Weights of a small GPT-style language model, trained from scratch on English Wikipedia.
Size: 9 layers, 7 heads of 128 (1 for keys and values), MLP 2368 SwiGLU, vocabulary 8192.
Architecture: rotary positions, biases on query, key and value, tied embeddings.
Training: a variant of Adam for these matrices, 903M tokens, 6887 steps.
MLP neurons of a small language model. Each row is named by its layer, matrix (down: output weights) and neuron, and shows model dimensions 314-569. Each number is 128 + 32 x the weight over its row's rms, rounded and kept within 0 to 255. Numbers have three digits each. A neuron's up and down rows have the sign that makes its largest values positive.
A block is one neuron, or neurons of one layer that tend to fire together. After each block is what it responds to, as a language model described it from the Wikipedia text at the highest values.

L6.down240:162147136108144105164077162197168146142130098096167163085155166142164102151161110183133128133161193157089127134060157172093174161150110164162175120098097187098130182118137095181061123090149121116150126120068134140121181179152106154162152105141129128129098131177132175162113148175090111141104103084134129120104074122151132204172131144131079064118149102115090125137120097157082078138112100144153125134137125112132123126123111119142162124123116107137096150150130077065098110142082143114173087147142156108109141192062167102137134096134106139124141165212132131175101134157174143090105161149130174126141149164140135164145143129163130080105167092138121151132100074089133144150122187143110102065140131134135089117087117145158050095122087090111183215123149137127090129145165136
L6.down839:197103065138139153141092109155168158067121170109118111105095060134088149160174092110125092165137137153110122132155129151176094122102128104145086132104088202105103113148163133211090172172132164091160090076165094115119152112167138152132133119163120151106096128103113091188140170096123152072133168118182085083141066195117154131111149200094105133112120111143151123169116142160160154126074139128096109131158123142139115081134104109129111135171132119171135142117114152144125113099091162143137146146100124159130136103121198158079155131116120089154112057150127165070108146145153084074106143119071099136133126191121107112141120082078103055087122152139120129101174121182110107114063124157136105155184218141091082124102016125102164135138140123140175142150172178184113121157169126
L6.down1399:115191092131154095151161110133129130104091060126129150114134132145079110114145161181173117114124171135101112151138043153185160120083150155137141115160148121159078147121129182131125120225089159086109152150159103145073120147176209156108079071176170165103113119136171163128099157134073118123155117132083125102111165128090092128102135157121151170135122070120199104142139088116107082151127127092148077161137196115092136102055116137137098122087138094143106157120142090077187092091169089151123083170150076141041140157116173142154196116142095122066071163090112092127128155208126145084078091105085162112161125158101140180069120148187140185128128101128159188227101125206135142071174143134142122123115172192125121095141103108103114121152095112137138149130146127085153160166144103
L6.down1773:090177149104147118162117100129115191129178115089200093105109190194158145122116149169119102097184171161131089102125097164159096152064132163096162128102124124115130146142060156112123134164093089107133112133107079148137153112167120143181110102149107183195127055133078112139139118122090079132140174081119205086159063102114112118144056136127144166171129150073084141093103082107117175126105170132176150151132165108115149078158132132119095093144118158102109132101203096165134121141149120120135121185130095121145126117132107159109121047138174110114116135103174101139147123134135140133141138061121106131121146072151071173104172185104163190123159122097164200120094129105095102152103127075154179082156125111148147114098138077111165154166083118122183187138096134144187095144160110
Responds to: Romance-language name pieces

L2.down2351:135097102106146134070124182118122165112128091140139097148104149179191138101105071102101178158201095129164109111148106145101134091136126119099136092119114120114109148110061133197159091165087108133178142159140122110148084115144123099170095111166147098136083158124165069083161105188171113220151126150120180110094104148189128142088131139144152162136114180097089155127141132144179140096127131087171215149131158101176119134097065134114139134096062118126141096104072137128123126144122115102165138092155097081077100126102097150118131109119116079095121123173092162141136120088108121185130146147192106085156138124106181055114092157194186152079148162105086126144160159169140078127121135092195068175073158087090143103146191160077092125116133123134104124108160106114125061150145168
Responds to: Role and title head nouns

L2.down845:119102131140147131101141162135150091140096206117093115143109204154159099113118121097140173089102143046191097165146125106145171133169111157132121158145164116171152119091164148114150116103134148111148146125116127131125130130080094144171185151169136065131072172080128159098087127126105079118108078171097094130128098165133126153135095152153108100156113063150097068106112148169118176085109132094134212122148122112143092101170183129129129198140142129153151120083140110104216093151138191130112157134136120144158133130101104081146143135144108153118103188131117155106140144148151134076137092135131083000111147128157121142139156120154158168131122123108139146126138095146087103140139114107123086135159085165123107168078174143148129100111113114158137107083088202128120124151151128
Responds to: Mid-acronym letters

L2.down1867:137044089138114111142108145088156072067190166139122148098166167095113110115159125143113176133171101099159140148099093092123104097106095122148119097080133173149113151119120217130125080098167080193140104128144118107101102098118113180128113101096100119096112131139127134096169145142127182119186112176116127135072152126090162161120127104172179066120123131143194140108112133110131132186182140098153147149119117137096130183103143196150184096119125159133118123162111067146044130133166180138060149086077080157177129151188147110147111139069138110162141122125109123126061145088143132113122143130114125127092154182095196096145164164138117156121093154120130077141110153160183118177132102131117145123145124135148097138162043142103106115125150124124092096162138136152121133108182102
Responds to: Inflectional word-ending suffixes

L2.down1685:121147194121158156129124158100157115191125096103071146157071166115137134151167066116110161135120182091126147143180127143154118134148178109106153108162122104125143129101098181111131118174150179073202129132202180118135180142105109101107133108153074134116107152150202183144084117148086110078130069132102155171139157143102130171127114164114110087059159157170155118092108115110155153181172120140149164143131130080152178087107124094090162127077131149105119122116160133199157085120199145125098196113156127118101151180121129064168106115110109129177152137131102141139086070147086108168100187104114095153133150105163080113134118134093122113126108172103163129087146119131134106092153093073096165140148117123098176095113106111129127097172112123109206109138134123135146120146145092
Responds to: Token following "in"

L3.down67:128074152118101085071168169053137109093113212134128089120094109081145083119121162144137132155087146153175176094152111161142067123062088180134154188142089123096138121126159143152052107115134152137165124099147190160115101117155120102115121145145109116084107146131151123152111129153177126083156116104132081100102165092103109172101104191109107083081156149155149118143146126123125127118123126109157114074185127139159076105157119136152156109123108117119144113180094139206094135121120122074158157170055097159124127105063130083161152122130122177159151082137165148132160097115094134170108085141142155171100068106160115095129168126132153121112102140053238087150136170103159156130075152203140141119103149122071102083133103103104080094093190124126086151139088131106119073083147087
L3.down789:145190150128158171083141146147101137126108119131126082154128091113158038152064148110118118151103115129122155163097092065089088205109133131096122134131106096131067128177118142103088121134095114151100063106141097128153110095157139088132099146091081120137165101173072122185165189132143127107090157161141158184101116151121061098068131116118061183088116170108078141064083133132160123108125123136127079126126144145126135110094103127120179098085102167149121143062155103105079164173095139079084142112088169093134117095180102127109109132128114107097073169111120128099171176099101124134153078162125161147069067123107207106120134117076137167159145121128125154068104114146139184146116126128143122154088169060043116121110165160147117089105103115167087126164116117147078125142161081
L3.down815:160157124062083075150185148112088096124155113186096099148110151075165108144190122146089101075173072100170166148109107124138137140135089119054123132149145164097153128163177104138091129124117133163121144154181141070088139237155110089138150090131170124143136077136158133204088149109119147157169113159156122144129150055103101086183122102137198137140160161150127087158138093084119154190127121174126150133143081175213128079105104133106145114130084131156100072069123130128103137101127173096138098093133081102133134140132165130178126149142152131174093072153105080084115186093089190077168114145139153158138080177099199155156096133197095126155107114140124126118130104135147111098129133058143152182102192135157111122151135144105101138085187092104113103166111125154084126116142103
L3.down1358:152143153157147113190180112119151069132116116120108137115148102074114155119095084133146142097128165143110158146156171100096124135184122074113179119114163110082115089087163192117116145107132140134155163170065132119144129127180120203089102229147176126147183172113172142186052106104164166177124142132138121188142119057154102130119118114090118161053134130081112129128120117094167141167157099193128174142095170095103145154138146145133096098080121175171141121079169147104066127186104148121137137116100139054166155120139138084145128125096164112151099121121157160133133157173138150145122112150168135111081125165193138095120124117185137152111131107094160181131150137098193141110111094143110098071185063164107118153135119134130031110153147135102086167182102148106108117190074147
Responds to: Plural noun suffixes

L3.down43:070160065129143096179140068132133129158125162146142139126046107146119083150100134105168068153081118114135127098146150099122130018144121190085155152135094148130146136105163176097116113097176092100092085125154154176145154074151143145127137094073118093093130102084112137146094092134140146160171060125143150124145116129139111167110145130118109116048103181081138115118132163120118113105145149149123093124110109094128127170192096113097129094147146097127137108149093143092132180139168184129113131168093119152115148134142107166135157095120135062127142125105145177151178151107119100124149115102109106119074051143175106141129074079105145128097095166131086172180150133173072097183075040102151094137110095184134118136123106129142088143162109058120129166138084077163107145122093058
L3.down615:152056092150087142089053130150169097136105142141113078054157131136120121105194156124146087084092109118103134117162128150078139138115101095117097096158088147158120101132157113151119155126141143198105168183086151072153145147118115154146132111150096177161112150157156135124137118142106135098138117194148134134146121092113108086141133215095156117099163149128125187216106131189094070149154164161111112118066117040081181137113161118138144097150161093138124101112077106186165190129157178097128118090167116145148146153178192127069134112118053142151100094095157132155148136162135133153135140080171154156188096102126118171194152113081051105095080082106075069117112093178054147124178139148104133162142124121175156160147110068202153211101137134089136061157102111103126173145141134
L3.down711:138057124087141153239103092180051157166140082144109120115143114151113160140118136116105204071116091084113168112131132103131084127143142120134160129135104058174134131187113150139054088191146140153137107117138129176134068157152126143137096111065128115123162117175194156122082106123102109125118128131129110128078111101143155078112132166080131175155141101103165113180190090087144118151114141164117131109105122074173191124167150121147091141120114180125177153125089083155121103149129171150153136093093091099093144128113148176145132118091163143105123128112096082137179067080139171109119105157138140131189135183124105145144125164137146135104096101116173127154096099123078084148131095092140148132161113175200184123163121141131085163100056158132129088088141188099141122139145136
L3.down1244:074112102102167118096123129114090129116142184136090104180105113080126130135146109055130160158155139146141139123112206103168126144130081111066117130116189156141120130044210132148163163173164128169096121122149116056119140085089124198122128184177137073056077196066079114064174149137145148136105115110105123168141075087075120121115143136144138151151140115134146154084067099158121093130138157090086126109166147215121162112097158128130136063154138092135114161132115147123164153150104168110133100141138070100151140183178201164120101145101104209083170142131113129174160114123153082131113107125111135120126151093165142137088111108086171132136150128046111134130105109116130112114154108144152173206109147109108125119132174141175068195069126109122113149124178130109134141071150119
Responds to: Stats table cell values

L3.down1364:142102175143065179097145097096117123136156137135181125120142134106110149092130129142138123094125097117142153110122162115112140119127130093177131131141175098057113175138133143150088140102197117141132100092098096138136076127178140151169116132108101181141117129166085137163093140112149123160139141142130102095169126123138133187151097119145121121115135106092153088114150133138144145131147161152068121088142077064124145127150079149155133103131148108141201159137154130130136149110120091193102152113121116125120112110189118063112152138179132212129137121147081152115085157131164137071122098119120134152103088122101104141150110145115154156131111132090184152056153183101102127139137090144145167160139129128098128180128148138147060143134147141108112119129073076165091142127169141
L3.down1504:068147144124143101100115086141170122103167094130184140078108093149127109111109151109131131045107113096186119144126088117139137100083114141165142106112143117130116168139102141151126105148094103092132148152090080106121096091117154051152165130175146122174088151148125058095111108140121111205156102107117124134132161153114094178114137135163153122088190086123102123125118153136135144103132191160129122165175144104088214160121125096171172215127153176106096094084078125167119101137161088109119184117158085110094126146105103153098116125114088170133121163177133117100111189136208080083169159151093092145173161133101057109130172094125113121139131103105142132133102172108076152112127159087126101119116159104160122128141155187145141143140114179148171112116097101124145086126138086
L3.down1615:118108147128159177123097101056128106132089106105134223083138192150109183089126136115107141106083081151079090092131095142110105126126134170100146209099180119132099114132119105065085106121105134197172175157221120138092176131114164125148094154180109118105121161116167111164121101134110124135068132165164101075122089173119199185114176120099149117102157158098150127177161169136075138083147080100126096150180143140142150141124149079121134190146139098129129095232152116141158111118148117074100090097153143104124102115083131084106140144111094167113157197174171135132141073115142135148155101151129090151143154164174156121123169142110091120185147157062102175162174173112160179150134127180135129100133159110081150120175159168098138141122148159165132120112151096196074043078078130
L3.down2305:102090126112108163080127116093178138144069102127068081156123123177141080097113070131163137118127075110108104113173069113157150143125169117193166106151146092091146148162140152157129138110106120136192093108103145147070125115115142172075121062094120176146133075064118054147179086139171131162126145095105111145133111111099168095096108100137184136142136127010125110162150095098151077109101123110078144171097032086167180139094134169151142093143088155102127068197085118101131138112158083133168169157088105137089127191193110091119145163103153106124095170168086134109127132149169075126183122165090147126114078166151121114119100116106107150108140136129158199157132125129131129152128130136120135171101136097114143121165205155111106103173132174140224126127141109112144164148140122
Responds to: Numeric quantity digits

L6.down182:157135123136154093167110102122095141117112148163089146069155113124100112159163143087158054109193113097143143180142105139085102124122195072094135098138138156139095129136186094115110054120132112119114069110163164128172086153161115077139117135149107158148120133157168090146100103155174160100064095136095150164143097097140115170159103127139111173118147079103092137167140109173128121101139124124116145111147122229073121089116118117153138156052107118074095107160135160201159146182104124162091104141114091143132173110125087112063124098121054188123100067132120170140128200078100132116076116064119142147091113109175106202147114091103090145146123151161149082129100066148112119170123108069157120172090151176075141121120131141093088178073089126124085109160125115125053150157122083
L6.down877:137064122045088083101118114088126151145128100068122132127113146167147161087070146181133076105162140078164145124134163120121102107138144126104131199165158162096140095188155150159170082070167117117122132085162067189104119081132150128123103144107137184159099134128137135165193108083118140155118107114178151183106147136124130114129223123165157146166099101064098109186176119124083109144151071130119121104092110116115211129122089158122088162140096144089125112095096125137106098124156144084141078107155131105084168163190100150145121181148113126107076133115102099127148088091091131132132094148127083143098144163162189153147094123145119099173147103111162142146097087177144140160204082151151134164124119059097169143128170124169107127095089140180139133066098154115133190154114185
L6.down1129:128169112193110100102123072175117160127150060073180170112076099207134171169136107115147177162178132070137112162155110136060079076132177134206164178141121104146130079148158102138138171150124172103133190114153140150126075102185129133169130061118109124093132173085115108121140096089128121108158114123141125153090195135096120144095121103071133132141158156137106109175107062159070140132142139176082138149127155117091152132125129111117091207125154071062216105103117170153121155118165121119134144125160134101086136143135105176141055145128143153152126148131089095126166127108126117161100100145132096137134095141165128140186099162106107158129110091148172143059081097132159164192122158125122110129058159104150105186146109120107099175158125077121135180133138123109210137122152191
L6.down1832:139154139111131172116087121121120170053099083091169190101117136127170095120128147134140130126101100133076115147169093125113099160100160184181134092108100101146103144159070082191121138157109127131116185152116149094125133173131102099117077117128077045123113091187186144125131150141085131154175176081080107136084120171103083114103085126135169145139151158115139141143141086151125116122168115158177173129149162085155060112136097118134126189145120094118115141133130099131109124074134091133128158110146120153094043141156135127152090069124136130068107168090142102121075107111127167102113135136098115084078077113127193097109110152177088132090129120105133156155114088125157108124083129103123162133109152170112154154158127124136145135129132118166109208126061113141148160136126155
Responds to: Official titles and ranks

L6.down1002:172155079115137157103090068116095076110132119166114138112153099137155114128144138092092089091149134117083082171104097135131091130116118121120160111103116115092110178147155114100077130149118129180095106121092125113143030148129207199108091102106139118131144143152097192109126141121098130065125129131130100060175143133093150122093125129125034147152151114107104176134099134132130170194091114155127150070150180168185095108124139079094138094115167107105111170143151173166103140074144116162129122166112114113140121147167199118132115102120187064101137098189146095125141149123116102091174177128106117138135100130139102199150074060103167155054129088120135108146117098099144119126160141093135171101127151161146148128114092103165161108078101123120095114129153196136141158134131171
L6.down1190:146154074141205116091142112104183170135107113092121103144138149116090119195060086147143084157114111121159112035114121092137129113117179154116107166154130108100095141070124134116150161143079114113166127188069057103187157142140110114161131114115128139084164141122116160074120099127067117110207114108089110090135026086111100150185129160131083106121109151156138068097183090081130155176146142164214130135064089146178126130188135103115131143104124094122083175163089127146109168118122125151095103101126120119101154117109193086123119115181113149163109074107185119138072071116079158133127157101157105166184169140113106211124135150092109091105069160150113135114093042094089137151085109132176110106085122126153169125151114106191129152178142135184140167065086138083144149155120146
L6.down1273:121123124157161093086151082094178123146112131160129144130147141141110103115058058106130132148160137124124142105146149144086169149133114098123193205101048125098104109159127138123113071142135130131123084140199107078111075139157114224125121107109127054127161117183174131170145100097133071141132128053138118176086180157142141121163093136112139157121170180136122149129088200130178068126161121096112140107137118132138082138114108058127110121114101129083113116193092111150149110121147092102129131141070132167147095117136059154158149125092067099151102121168127105111131158113093134147120173143122103181131114112165134133145126092145075134148147141082101091103126109144112095169142116134077192142093134250158092144180083090131150084149110173105175098065115152132099125073116100
L6.down2101:103133168130131101126178120158111138126102094126108144151099153102161170154127130144167128151105130127135179145098172100120098112103081142148161125123081175117120181132153120157083053122128137166114142200109060112118079087113129111111118187104115113127151105154098171117137092126112191116169079136084108065124168116131148111145176175160108094100124129140094159127145069122146194106147119126150120116144176142152186158162115150112088095153172100054130117115130079163118120097149083077115139151091180112124076120134096097114062148161144148145143129119130109148131126094129104123163124183135163079149118126104185135087161111159096104174140106097182136048108145120156134132131135112083146075121129103082097126149114076139112099131097114126078154144114167129128136182156135
Responds to: Plural noun endings

L6.down1563:123175128087090151127148147083111073093140186105142156152138158117115167128150108096084073144105094226133076128100145134195124146137091152158136167111116153119109191128115132130191134173136137132110154091066165095127209114124158132164088166095140091105123154088138132161133116098137160130098125161126111123146112143077163121143146118146117150168192123104164088176068112131100131100123133100132144167170086100111133133122122129159177128116140126165157133163107143137141166115119155114109055107165217126117119092063116122098189131093134109109103077102109105125136113091130187162123103115135174072118179115165135147134129121152143181174099135168163170122125114143094063090118115111170113137143147155099149120136135123120109110133151030122111120153133133130130101089113045
L6.down1781:158119163155096130171114133111100120117128199106125137126115108133101176131110076061125082083098124110110108169127194105137129110128107093154152122088153133087123110156148131131162137163115101131156099124145108191158124136164108121144140138152108095080090119082080124218145152100115138079087149157091114097128169161062139104104120133143147196129120100135121093115122115207104108151134104099155119165153147161123164113115132049116110198107127113118092057127129148170127155102166124163125111093123121156125115097150114187195130157140145101094135082151090108180137119142134154118104155138168182087156171101115160104106135130148117155113097126139115183174155108089084065114113134152159135128158135136143120127129148123136106141099131130138115138075136117180147060092118092
L6.down1814:158160145111117125124123091105176054106165154175116124128145090144127131134131206085119116149168197157061171137067147098147048147126124166110125125149113142085025183091135093174182150220152106109107107149110192105168099125172118147107145182130164126109098098156132112152109125117174128139105155194137125114126222171152133096122173134124158167152186130088168118092095094150094086099085101125123155132131189119160126085129097139087132109114136070124092144082117092121127106133166112087083126073109193097104121102089151127156163115111106139102112091066133111153124112114087104125128126164106140214138183088141105108104107094107163096136101151109162088170097073102136137133142173156085123110183105132062135118108132163089120111078117136125142124194178100114129087139174139
L6.down2120:178170085089146148115158111073135154146111119157100116165084095198143103156182086129084139141110157119138079143106146127158110118127126119102145160062120113114158093126170162127184151180109109096158155147121154148094089149185103163165136162117068098104139135144149072119153149129122119102124134095132069106156154202033098127122120137094199108098145139154176118191080155214139188133125087135157126121075128148091125164081094078132156157108147124119149109117125144154161096109135126073183070109094122146133122186192152204148127180082074093141185143063119118107126117157128130072129168101160117095077152140110223087091119121140112162116155088125073105084127052160095107108130111120145147118174148137161179175120162163100153105174183169176146082152079101158141117136152103
Responds to: Late pieces of codes

L6.down281:136089136144100116200127165171122092194113117079107102147073170126115203062110058111133146190158136130103128101150109161113158062133123086109096122139175143098103141141137119138118163157081128080140167147166124106131143173161137132191177136115137115096150133097186107181148138159129203100150147099130112128111154120123084151155138135103138110111112128142151158182146123119124073100102104095062195136128125112094152127110137104125089137164131105129173105087062128122113204139108107153127142126059120085120128151147130134146094185142163102089118146149114155156074131057218132134144187129144083111119126141154172106117191079122116157161099128187161085052137084106119130120087110135122102070145128102068149153167111201125130076145083131138119121100159111093150139059177127
L6.down384:141142176171178117165124078131146138096123129141151165160146115142140121142094131155056145140089123189138125131102207173132074081112093122106140142130163166099198239120132176133155116109156112116089107128131132153139079079130115150133133108131104149116104098138091142123104106159116115145140057124141128111142123141111109079089093131175111137129057121146090112152113155112140078106148146107087063121172073161167090143136111121099146145116079100149096125202185115145117112130132146108123125124170142175192158169090079143149118129134134122132114135126120118128088151171127101159147128045093158114128161137130121146113186057170112151098065139094116105099134119122146139111169058161116138138100136167151098089105119105148097060159116157161099130127146131079138105139168130
L6.down609:135132091145121169115135150148128157137112148139074151135130134128111105123189135145041172143157164164176163106114105192148160126090119095141143089136108142091119134173117129107158153111082122113100133169112118147158120185114158139129125171090122116137113161131064100130157176182126197162084111079140090136107088119165138170162150097136160130130126121050168124116148175164181084139182135160112134143155079098105101110026086117086096092137122216121118065166119147121128136218136181155047100196048129073096116119100097187086120118110103099120129098121124090153146088134113125115131163127153177139149116154146133102146108099147107148095115139079130164141136103123146132166140092113082140117149144125106140118140116132152138133116105091082187119078134092148137092069163117
L6.down1581:158126130117085070145091135158131155166133136159128083101135150141144134134185119154155084152172123117131182116132067174141124090092078123104167086097184100144147118158133067141153187124143108166103133152101140205145076124098133169135210123093103162150099133085091139131111116122153119099159118161130183116087121140101185144189165075200151093102093172118138114075132142099152159136103045124077165166148073134109136133113114116127151115126072205100175124152118115130090112109091071117168112149084127130138163084110180127181064064090134142095120070097122147153121128099084104127114148209136127164068153124112119149101103130172123113088103129144116155152124161138200151068128180126138124101114123102151134129134160184172153089134101116158103093169124131177088095129137077
Responds to: Upcoming number onset

L3.down512:183155135103151130127148071069110091120156094124150120109134127146186180129121128135162156171132173137122172133111124165127121151087130143105107105205126097177200176137089119178073122147173181113177191172122144111172105109130103075097181142069180149167137114181187145119139109156098144129182129068101103143124133101134138109094113098105102134122087126068104109145096138079090076127081118152100126127157134183114137141165142194137140163120140141114068090072114113126195095114120098122133064177151181114072139153129088179118163164161094143158091178108199112080071081104123138110160152039133094131169112185166113140069123111164162186212174156091152136134129149145124118099134128103167159096093122117094123099123098101134116144117122097153140076088129103121146082083158134
L3.down1412:157048042157177104122163116137151097157129137122147158106134146157162112112106083169096202158120177162215194139158148097142122219185123077131135117141196054126137115147087165090109072054160172107080156126182105075117122118127141128140130133154196164163108147157154136114144145109078107138101114094138162185124168115170120128109147114138081131091098132130161183178100087144142109120138129095120161125080153152179145142073142163091097093138118173171099070162122093106116126210109093133108159205153118140104167188208140133162086140142135193144102106130130122141106069112167156145168147154103089131208095143129122098140144099175106199129147131110086133108209113142093115142151157186099135178107121172159101105192131113099092167174079161166143155111155130047198049154132184
L3.down1654:144145138111080112182149193149153151138149169111134165083107110061111166192141136162083106133117136182131137189106130095108132098131158133134195116075116184112139183158156103133154082053180124122146108108133137113117084188152111152152129093092127077137100124119132128085070127115097149069154145114125106171148176122183184158132111165151126106084176081163114132094122158148182140151155130165191096124123118177125094110144190158076085148113077153113089208174124085114174148054096079169117082163112135126146079099120149141123148157138120177106176136169081085113102168096106132124098181163088091185074206099128113178067143109134113122082124151078186098099148172130113108081138104162135104172129122107131123121128062154142209066097176143100090120180139152101123091098218073
L3.down2286:104088052128089088202185150063114063199150144099177147173129175227147112127134112138090172090081170121145135161122103119141115153167187162097143178164161107089093103115172108126113061115137115188094099092114098137117113166186105120134127074140102130118168180140164108137199133129112080095148076105071128151135163136133146130085150085103149110092143130064127128127216135114129124144099100082087109107144155094160117170163077136119153118131148122188121128123083151146109112191056150182127168155127117134100124168074098135141147176127131119124031110153099111128111036157145087140150161167177131124122144184114136094179115152093127109168142102181126159115169153140139162058148173075094110168144121140150105064067138074156194221184162134108049115129105116074146157128101113
Responds to: Table cell separators after numbers

L2.down1566:148134116127120196144179130188142099155151084159115132122111104127119103139084139142120132148135089186066065121118131140152155109144103094104176109144148191196171180156133143142162115167137142127122089158115101181141120141111092125124130134096127122199180192061122132169079123097159155133082133102129115104129059140135092117137139150100130112145101083061120112115183162131096103100156117119123194158123081107107131168175086119181114102117129126142103111055131130140152135095049086164092050157163200145083086136131093130102069111142092130125078171103091118093128147177173123111074147140165095116174129143148064138153105124132153086175138154108145103144144119109114155164124114130125102135115092102122156113111077136104147106108089071174118094105130107129121135152120112
Responds to: Name-completing word endings